Weights of a small transformer language model: tied embeddings.
MLP neurons of a small language model. Each row is named by its layer, matrix (up: input weights) and neuron, and shows model dimensions 213-425. Each number is 128 + 32 x the weight over its row's rms, rounded and kept within 0 to 255. Numbers have three digits each.
A block is one neuron, or neurons of one layer that tend to fire together. Before each block is what it responds to, as a language model described it from the Wikipedia text at the highest values.

Description: Score dash between numbers. En dash joining two numbers in sports scores and results tables, as in 5–1, 4–0, W 52–24; weakly other number-range separators.
L4.up687:139096093111071131098111109097133101095134126128171075075111156169126110108132156090090164105076130077141183109111101121096136104080036168077109133129131154112131105200138186145146157059135146105154159163132086139127099127159125150181088093158136089188059163124186110094140108104189124136125133119081060144138133127170130116215139130114139135094108087120214156202155092104133143143129096109164056154141129124131114133087118183118091120117102114154124119063140130135125102196105124112123127149157116152162144118095081174128185134136060144185137117130150108172118093094110188118081124125027132117152087078099135084108125170100097130132078135
L4.up713:102102170180123162186125161088170120137162124094171153162114121119096117126156121085087100178092140143077127106142154123121113090126127138145135167089104167116162115088087177196209060157109072140071153082149106153159163156113083087126163176109091108106172107137140132151061103137099145052129141100131121142099170156110131166208129147125176138137115112050139043137170094119076188155104131120155105068153157105121096110121181131131098163154115091072102128061136115102119111090159153088162132145130146078107135128105100118178138157096084146151148092059142104082129118129133130166150115120181112119153182159131140215148103172106091172152130069
L4.up719:122044135065135125196129108073147152088184102094115089149117178129130126078072101160137117092101126109169173122144073147167103169096154204163155149096135115120117174151130101139150162061131129134160139132139110177143161070141161138122124082122162141118083138137154107149184130123143151128149210130135140110138121121179129162068155177197123185128174133135152120111171107081139111160131192184143152121120147170180067154149182082135122180123129120100153145124105117145138132132133153151116114211173102057155106070118162069148125096106073133109154090087102150154113087104116124159090116120099119079130151102182146085165161105149134136138169107
L4.up745:177093164120078120148116143163123134093140134144092078129133140162168120131112164151126135111116128163134156150104106168113065113160188165123137142142097117125117136151161136167184099112145114118167124128149127119147142129089170166101131167141114199173106132173139130140135142190108123107195199082100116121181189113083149152121146087133163202141122135090102085112181122145083118103145111110146128099100111146142166157091097119161155101102180138134179163072108132158108114144075173155142108091139056144165092174084108095126135139139158086199143130112126052114100121134138085160139057130118135131139155163163143143127120145157142109162114106

Description: Possessive 's marker. Possessive 's or ' right after an organization, place, or thing noun, as in the club's supporters, the mall's mix, the building's exterior; sometimes its or his.
L5.up2354:153109110115117157148125105195142122129137141077142139177133142101127058115126154124123135095110153107079111138101137121137145139122123108148147169134134121207141105144146181103094046107141127167070139154121132204099143119111130092099132138102084137086133074166137105106199139163101065131131124167149112130092153122130137101155130135176116127083171150154157102149165137115123089089174100124169112156122148164146110127134141184098122165095166071153150139148126128103172131098135138146141195147147156121109059109107196098130116176129107104143156117116125092131105102147151176124111137057152172143173164162124140141137133154128142131166149118
L5.up2459:189158178112107125143154186159157098111183162154078101116149089155100108147109114181178105092093153163132120162092126064140123138153105120163170122123144144172107118142106198150139072119076117112080045092081152129150165126139171175107168104108106098119167162130098097154157060109115144125089144126076127110100154148147202122169073122125122050076107151133126127155114122139107125166143095154088108101097112101117160124137132103121117169184143159153154073137117083154165114170147128094058139131108140114102138144117139110092088116113110143174143223151127118126087099137138149178158164113128096159092162153168176143160104134172116112148133085

Description: Score separator dashes. En dashes or hyphens between two numbers in sports score tables, e.g. 3–0, 2-0; also pipes before numbers in tables and some proper-name pieces.
L5.up298:110070091129097139166176149123108091148142149099177119166098104142062118122075076155084130112151184142114078096177097127091099128156158122085118138219096126084147139119082112131096109147078089101170083162144123041157124139140156131094175142110065165139091118151129086111158096167115160111092089114115141100138149145133137147161154073117087029181118125112167157086086124092101144152145094119135097149118099112168152139093118138092192121159128153136082141181144117086164109135097129102177114106094125131149048124160185116141060151101136164070147107148137091103114190140154108106143153153179129149083140102154136128167127088140098146148089166
L5.up406:133062146126128089109111134124084117094110105103171127122131145169111135151124135140157078123125194114125111143155084144101072184175116129072081148128087102165080126134136139128103091161059149152192088086128124147173129137112176072105093097083121090171190094131178102141174115116161119092109101131109122127174152133145157134123142089136082165176124130123086094199097121104168155135126111167130168136106181074159198154149080189131128065082163174096099115154116088165102103102195116135108069104129139077131109119140167097164092101135135144155143123191160125098208137109073175190107112095116125146106121119164126105038129128125126128157104137

Description: End of proper names. The closing word of multi-word names, usually a generic head noun such as Street, River, Records, Airport or United; also the closing quote marks of titles.
L2.up795:137162100098108115183155173089117142155176175171130165093167095158109153117140151144137104188177052174145104124091125131134160133140165127158081174116154078133120090119173113138138177133132118144152174137078115096079078084115172136111106092149064142156094081153078080087126188151112155184110153149117212066150125110082144149146147126072124046084047124156191116100115115169114165062117153137072102145163137149117145165156094175111110140147117121111095134106074157077084149121148132085180140193152120178140103103131110069151162131114151128138105137157122139125091116104101150085131127144130145165147130115131151162188124051149178166088083077
L2.up890:147098061146123067189153105080133094154127118082095060091189148162114129163124116132113116152158099155196150129143123106110130205200187141135157177149137151096131126146149123119105119155138221184155152097117155140120149121129131102150120123128094087136055119093155151133186174121172097153140101103089117113130102139118090077150097100137132089152121108150107150164153152118159144114131179088124085143127120120133152112085126121180135135108115161111102118151115127093126217137125138114146128157141150132201168156154158155169144145127148132101135087077146137075074090133123151133135135119103159077105101197096167134094118156135084198117107135
L2.up1099:190110114070136145149119181183147151143145030087169153087153146141086073149130081116152146145190157132089142073164097140148159123157187146145108163170185148113120095155103098157137178206152130135162020113091176158103088120072102130142112158195099101081086110052111086116115102126167087175121130151070172104141143098097116114102126153048130092109152155125194133141070201161176147182152070127105105163139140159158123073116161138149144093145100126122092119106148116120139123067125131099094109076126120070118148182184139102197131117096126111140087146066128107185137098090081144087107153138063126143105193162096154139077131164130102155123067148
L2.up1578:128094168091124138153082140132048099119110189047155075118156178129141087166123155101103128170113113132136089113134149095140082142096148131137121188098201111120125125106136154123111190181203154160166092140169185130080151141149133156084128113115116123112086095144083069175118158137109182152137104195158123072159186123141168161115134137117092096133146160076174058137116164182148179156091143131177154118182082157115148086093087135122133112166114094093150145114087102131130074128144096129145086120086110156090095162149073044147087137120088127184111159157096092096120094144064140146128116100144111142109109170176161152118116105107135185128149134
L2.up1803:071111118120128148097080212058133146127158157130128149142139131143086164089154065170153131129146103099126136149121165149095133083143133150188153143121163107157135122148158158095107063108092161131140124195143148103156121132180075085173120072168108119041122135147123143193125143126110175126141095160157105095086084088132097155112131148106085133127146124128126111187119152105182126100162100202085126105105127209118132140146089134140063127058131088118113185089121190063122121177163134124140119143114116147121048109125072139159147161107117131122149122132178091145119168115135112125145122080132111117149102153119180127208150115114147126151077089
L2.up2344:155179108094070078138121137132066157151128140146132127139150108171148092129083190096107212107134056102165072092165095093190150107116102124164116132204164158133106080157115141098099124160059087100161099172178138171153103147132116158139059132129131154129115202059093121096164166135136172188091122105147112152124179125142143124121151155132068110100126153127109109051089096086160097142059146124147122141132159121078100157136101075116162119141147152183057085169124125094091153102141115139140117109140104131143108110150114128138112168112166100095185096155045100122092162088124094147129060124119094146120161124102150132145108118102142130077144138
L2.up2430:213136137107116096136139156200126093116183129122128146103172097171121184171115129140145170138174161156111155148124119097110159121168164047165177123093186126118062119129141107125118137141097161106189104143127144076124080094109122114139142150119168103069133165112123134175127125106114131160141209156146127089144107139132134101101142038057100103168105132135127133162063144145154128183161173135177114131175075089136190130094053084126086120213127114114095110152102117116091067199108147164131111127102094104118146129144186165059167101085081124116118132132120141127080175120128198111075174131091115164147109163157178182098136155122099120115128145
L2.up2538:103182166158135106188122085106159140091119161137094073150160140151179197125136094161138148126146099153162105126153123113107129102070110038120067168129181064155131140151110087174181056117133165101162135115107191070161086076138155142090120141102112148133122090134096164132167154115155188113147132151191130119146100110128110132121154121172150065085055150154120131160175095112144143126148146126065045059098144117113196165121113120107056113119118153119144153084079145156133076148166092160107123147132091111132138107202053127138085087150171136121127117116140195131098073139136117158108076133135104105159115135062209163181118125158172127098027108

Description: Inner acronym letters. Capital-letter pieces inside all-caps acronyms, mostly parenthesized right after a spelled-out organization or term, e.g. (NHRC), (AARP), (VKC).
L4.up925:117207101173128107153081114136154147162116122125142121097188086119178077123109144148142108103107179156125149134133110111078161189149100136059152171106131123195154166200104165146082116125115117112110130116158129162162142146157137137160056123156143134130137129085072143107070126129152154128145156170209059167045144220133160119163116163157159129090115114100124084076082147089109154150154078099105105142150143136136106104137112102061107110113084125151113136160147086110106188181108127122146109137165046187107181103147130122130122159121101108142148103176135111112165132126123060101143102115190153134152066187139114132126145164177067129110108137
L4.up2010:159155079119133136159077166123055103126157129145123137133063165128149133201086101126128088133133193082088101134123127114194109098149122103108086118093131077135168195123157148115075131034085134135167133088141104143101144142196164109127130110112088140145100183113166090134193131109133103110150159133112139213128081153093153174133115097118091107133105087139121116126128166107127099146103126208105131134116135162116110098115046161105149185200163133140130130167128126158091061158120091101097138115164162131161116137100201147093133121125127122117172122154135151139117163118099109175103098176169165112123141082149102063135123131169115175119172153
L4.up2064:150111048139161131191100157131114092196106145170174162153126149132105161130157105132155141078106168108147087157136092141151141090151053153067043158090141175140142140090102146100096150109106120128156125091202111110196077131120159125144125140095164114095058161107194160111103158124146098115145128145167099097067106144160149132134156159168106131147054087216093079170069160130090144100058113139164138124115076085118170164126112100125162152085110092113137157156100162143101146136153086109077156130096100139149078112082140088145114132123158132116185093255097150140123103099126102183114099138170142156105104116121141053182162071141104079095097095
L4.up2233:139157108118130081186139168103092122151113143151145037079184116140151129189118126122100091067141127169173070196108089126177164150188081145101102164106194125112166161082174134090099171055138071105133151099160095175164155130147193133124126094138123148175084199102170119108144125117070122153087080129180124098137127149140176105168117169101037101159091169187075105178072124092087111078081183097165152110188201167077119144121098110099136122078167082103068119143125096135072113149126120145149129117163159158120096093125171121111096120158116110107197140176076160104072156116095175163124112121189135127162111112132106093166159119141089124097171140

Description: Chemical name fragments. Word-piece fragments inside chemical names and formulas, such as subscript digits and pieces like per(oxone), tetraz(ole), (n)ickel; more weakly, mid-word prefixes (re, tri, en) and opening quote marks.
L5.up1320:080153166135115154090140117136110161137116153122085129128134106102156111142105162155148107118098160148164144181064077113151132139108090109176122116162101123142112133112113113159117108094108107051120111185109182071100094144104186123121102139159131143160105157122163092137118108101146095155141087166113150093088056136145132106110190153156179151141173103176157120144144101121073117119073188125082113099169131171185148148146102141122082112150091117100166092127097106077126121127092123110165120138187203106143086104068164167151147137101102136115134144142135134075091062151084100141186089187173115079179129146123152132193116048127136168124195127
L5.up2337:089148039193143124108140143163161136173156088183098115139105138136144149080119157149157072126155089153115112168139149097112081099158106121130114151172122115192114116119100110087154107067100091137143127094116146119086062120132219143095110109077124120141213095076138153157164138136107120106138128132196092142173149110099094105119162093144166091153119171161136109083103117122140160139150075161098173124154129138124136153119116120106099059117038150098153139127152141137102108102153106117129088150138105079182168093149164162133059102129237159194124106153120118047121114148068208101130097091141065126170125080095105163137117135110064135120086152

Description: Possessive determiners. Possessive determiners his, her, their, its (and possessive 's), often merged with a preceding preposition or verb ending: in his, killed his, to their.
L4.up132:091132180107084197060128116130128139121086126154115123118094171113112140109119091129119127111088172107134096121121098085110137115132143128118145151106143164166121112149129160160161126134123109119134155143142165124135124115109121155146187160110144108122085061111145146152169162063129123133066189131096145106165171116132146104113142137137126102080122144091169168108128108061142150080170090108184088186152108154143136140082082193130129090113142135156168166189093140167112108193078097110129112097116154122133148129134161188091176109117144150187128088070126103075169142117146130147124088093137157150139252110151134176129072147080146178163114157
L4.up1230:189116129082097182094130180121132143115143099141116140112160146126115140115093051154151134115141107080122138139152096163136176118167082080106124121098147077177132152178122107216118099136176110178134059062143120102087122080178129125116147136165130143150098147084156145144095110089119051158122168146087094089139151143152102118168159110110119080089134193117093092093114087144148146172132124106162126144139209174065115140106117088161148129146154066090139120149157133117114108244116167133122122103113151146130127127153181149153078122150134122166117126096104163184160070088093096182155139116140125162102116118160106151102138097167129168144108125
L4.up1611:140118137078130164121127138153136138107149143121123118136076174171098180147092113097113121198098156133137104119133139172114132125140145113148178104093098135082150115156095151077140160099115125182141088076087097131167047095120123048214122126156137116136077131143105167122117179090074093123056092119133155170122162105082157131151147098130109044114132134124135168166108158210090106142172126112205110146190140138122105108088151171158139187115161135125094152109099189107134166204135142074112177168136125181079113114137087140132153170076145088123153091129133128141143141104081119136125082107155168186121137174132157185086054160145127151153159153
L4.up1918:123157107077159141154156165191155119117090119124069098076098144129102149088139113173116151129135131130127139073101158155113177078168091127177142180086088175144166106102121165110149127151132137139029182176101166165187067135088096110145167119125172118093139108193124158103137168052102074110057128136199101112127159093114143093168190141167098063122180104153121172147115125122134116112168156100141158127234109136131138158149144146176096157104132103119149128086170130141145172146134110155136164138156113141063111181152165106117133129098116030164139113142142136082187165135133170177133076114084191106103130151122142163035101156109089119149189189

Description: Score and range separators. Dashes, hyphens, slashes or "to" between two numbers, mostly sports scores in results tables and match reports (6–3, 2–0), also ranges (5 to 7, pp. 31–38).
L2.up979:123181136161075086088172089099170138144124111122082097082192134108111126152138083099074104127091143142139161128147166098146153133130111153180168123180121154177150169124051117112110114152162140058130134134152064188115179133125118166137102146072136088111096091157150125103141144143092051155101067154047170154190150143083164143103107145172108089102076145146080081170163136091072148146085155115161119129148135110130130091116145088048112166123090127160139148080171100095109118146148150150113126121126161124131140163065098152098138126120161174119093092104137075107119149147124189113095158122130049130094116121088102075129129160110127173099129136
L2.up988:098095058132022139116136122084159090168187121127157154111140127179116112072097103137074076116123151111177140146137133111131126087139188130122206159123163116135114117130100132047177123183137107144127113105148092095124152121172119137121167157119187148057145104119155137076146081114164131139161046125111125121103054181161124086163157173112153142114181149150081149053065106072151187186119063123130155128171091138094073105167151112196117107163049136135145090169141080119164104140143146130145105154114110113165095144127166137095152138069107129123146133097127125137128088120131141065112134109082109130109170120117136095115105121064114111097150062
L2.up992:146061107058068130121111079183112173171111135131134132045107148148135104130074203104103109144057106117116142125174086149078132140114098093132111128094170088086132149152136146155157145104148152146148138100154071089144091090128146106150092172179134140143132074096150102136195111125158176116152159153119155108206168135080102100148141071081155176128135130084151108131153073082142153133093114098110156084137104128129101095128121161061095102167089169119097128162126139105091051184171077116155150094148158122174156134136111136139109098087176168090168089117098140098090080142123106077115142104157090096133081124168161162096153080160111148089161094
L2.up1288:088119109129139084084143166098109158161126127047119228144206079170130176109143156071151126160157150095113125111182150143147110159128091130144157148146091089061135093159094144118103160154131140088186130130107118158083151111168112143144141204119124147131146162235159137152125142145147097137077090061066052116111118141102059130108110120135117146090125147133122169096148110097115118133145143093151173160143131153131167154090110116098183133117142184167198165078128130136151096183097079175085083116051163174125109159120192125088204105117201161083123084108177094122141095122120139071129155122094094131080111141147075109152183129108116131152150189
L2.up1824:095140077115102066047108095138143121049081122145091162175122136209070152139069153102044155083109109086150146155164136099139194173158125107153150167162172135188150088126118103110148129103123154124168152139163156126174186069137194085223103160135134144133135174097135087120157181158073165176141146176071125158151144075099118054129149166157122133082098139112101099133098126150121183153124138134100081137081082095161147100147138118105115143069128105134147139149144130136132199146062086109123162123132094123150110208113127092113125073099120139152149160119147069120079125049124091109059109098112126104128129110131154102123096186093192132142080071
L2.up1870:128081110115116091118094141140189093123100196110126132121163155120082145137169194145105155142145096099100176157090147133167071145137101129172157113157157145123121100104073119131134125115122196074180144113099049097141150127145189130123103163173091129143140136106170122175112175079125066219110121064064136131163108126145128119152178108124159096112090088150162172124103147126092126070104174127158105142140052102071113133148133127095133099145072105149109067077154109125089132159079055123107133149113074143163119113115194154164137088094105127137088129134174124064130119113105097134135174128079103147174100146135104108161117197096120121152163117
L2.up2369:099140128138194162183129141147140168157176171072133100132119191136140108107115135142107105098109129165140128049099138093129122102159161135096133113113148122157153131187118135056153168110121187134140161155132117055126123155094114168236091163081134101123120130152109083166111138079079128126106101167130136129069130085136084091159113123063142073123123144139111158138136175119146129138144081122089112163149176157078114118157121089084101128153062144120140132131133149106180114140155113106121076131099078100160176150124208135161145199157076118123157164166177101106154115133054114161069113102150118103186108125128141153104172149149085180149101096
L2.up2387:135156164064055120126143140183161058132177129116137159115172085134142182180136208168114176148173128033113085106130138164200108096110123132141102063132137143087123133125121161112239128159047119107122139077185126109081153203127066189131170190177093153127147125151108127104177098100118113146122114082136093152165135092123129101132177097160095124108129112147109110152167116093158151102099132128113069109075146067148112159087134103118114149139101083072170158065140147145170157126140079130121135109127080137053094092111108125077140040098072103183106117129127084131118134150126122094141148139076137146092138109129122139172141111139107149165174157

Description: Possessive markers. Possessive endings and determiners after a named owner, mostly 's or a bare ' on names, also his, her, their, its, as in Blanchard's, Achille's, Canadiens'.
L2.up14:187084148134129102076129133141144156149153103161095087131108154116170163149146131161060156092165120100105122161101163106123157120131114199136115166099093113092146187092117167126136120187124109107172122128115066077077129201132183060166156143040143154126119180157155191162141094129112169143118120152108138160119130107080105142070059055104120102090184132169138163133134158132057174124139109106081097106127192140097186110168126118098143141112152111130123123149111107132131141177149153149137162165138169129128146206118175149128114148091098108132129091140177174164148151105142088121152098175133107087104077090185097180149170136155131208129128162
L2.up314:092167142149103078100094130183107134104092117120116119185152074117122130135170086171121160121112114130119123118119156164124154180150107091140047143150136133147169133153150167161164089122137120104148093097181083107044107133114141175167125092115127096089091146117113118131146132115160115161193087133132111125170135096186076183121150116141151117113143121133158135151121140139100088131063215153142171144106143093124127083144152111046093105145183147133179101133153130118193103209125159163109158193135152143170101124169069137097172121079147118161132085100138119102145077096128065186071085115112107082130188145119138189096091152090099119111112078
L2.up443:182146143128063176090134115163110160125170075132117089129156157098120154114148122104123157144174073141177143145141123166092124153176157173184130130170078107125157143130126073049115165140162117137201140131138093109144092111116111053115091186098143098094139166148100116135135096104146074111161166124080155107134127128133090107192087081124117174090151097157095113094141102107142144102122111130176089177128117105124105132112136186102107162151133080091126125154130129081164112136151157122103118152114096112181155125105146157125094143068128184126118153120136102168137158151103142112094146120113133135090150175144174155111167145140133147155175126
L2.up478:148082171136158179125100151141137172133162153121129127128147131149154123167171114135115149143131082105160123155079144137098134157123086118179146158124146110137178153123130138104122125119156106163167131161103136136127032173133143072096202156079112135096149153101130138165080112082178144109150133096107115161107173129067171105137193083162129114127096128146135137108113104180124112094123081100162080083122129139132138104137109157121175163081161144118104056154089101067095110183165132134083160125120099139094139158150146109151083129102048107111175088134089120151128079129151134159119178127085144093169167179171169156136110184163144133140165134
L2.up1185:124097142100088094151185173147164140067133077108192161164122158146171165074143073150135172115171066137131163167123108142088152163089179158115104192119165160136095140107130149133171136091186100117159181152143169116102056105204148110152157155141108156103145127072099170143129080122090164213131126175126181095142177212146117073069160148066114143127114141092097095132125142116174127126120111218122180123186128105181139134103126130149163151078141080087143105154180087149096115170114166100167123126139147128146133131086098120137199165126133128126120157106149106096117114155118157093128126121145139090125151110177081120117165145114148114097197057
L2.up1883:118086159122139100153073134168126160129142109116124119124179138127076134166094144100088133196150082105067163069111125168099107116171130187143048148118130087116147091106149182127181088055133078147139135130086114111149106143102114079123141134063146091139159114164173102129144157112163092107123207041148195156144138140127094111138167090100107091140162133200120168106094144151119175084211151154127106112136162089063129133105105106089155112089117097142101092137097105115080075189185175118192097134107080107178195110119119130168133183094107126121112151091114116139124124099150152148092112133092128130152091113123105150142148169164118147125076096
L2.up2207:154119114083071105108141096164129114086161116176162129140121136128097118085115095172153176158125127078133144180173113179086131133116134140170118169116074191155094072127122154143088100170139152104114133127156105149086088159138188140134094152194156169164100104034144119105160074092150080165148173144112199158130163077203158055090094142125125135129133146112116151096082119115144144110102198117157174124146123081182175085117119125061102090089144072121107137136112088136127072121137124082129150101116134121177159102154141117145167140092114094128143124127101077169108120114111107123126114127113155135137127144147144141117176175145184116129143141
L2.up2251:175137159062080125128152145155058155129133114119121116091129142129017066079118085156073164152172094135135086148142173177122093130072152152129174158104067059130175089104100141113061117108160143191151140121077047050138099136168113093142166131091164132079057203165148161120132095070157130147116172078144148164133125165111156165133149139162131056088079142146161133078133051114178134127092099169139093120116128064171151112117172115155161129172163110173117166182137084142143164117074129112112119091127161121082107117121187110104166092133118119169113117117167140091159196131127148136093071159132162068161158109160123159092171135145108154138082207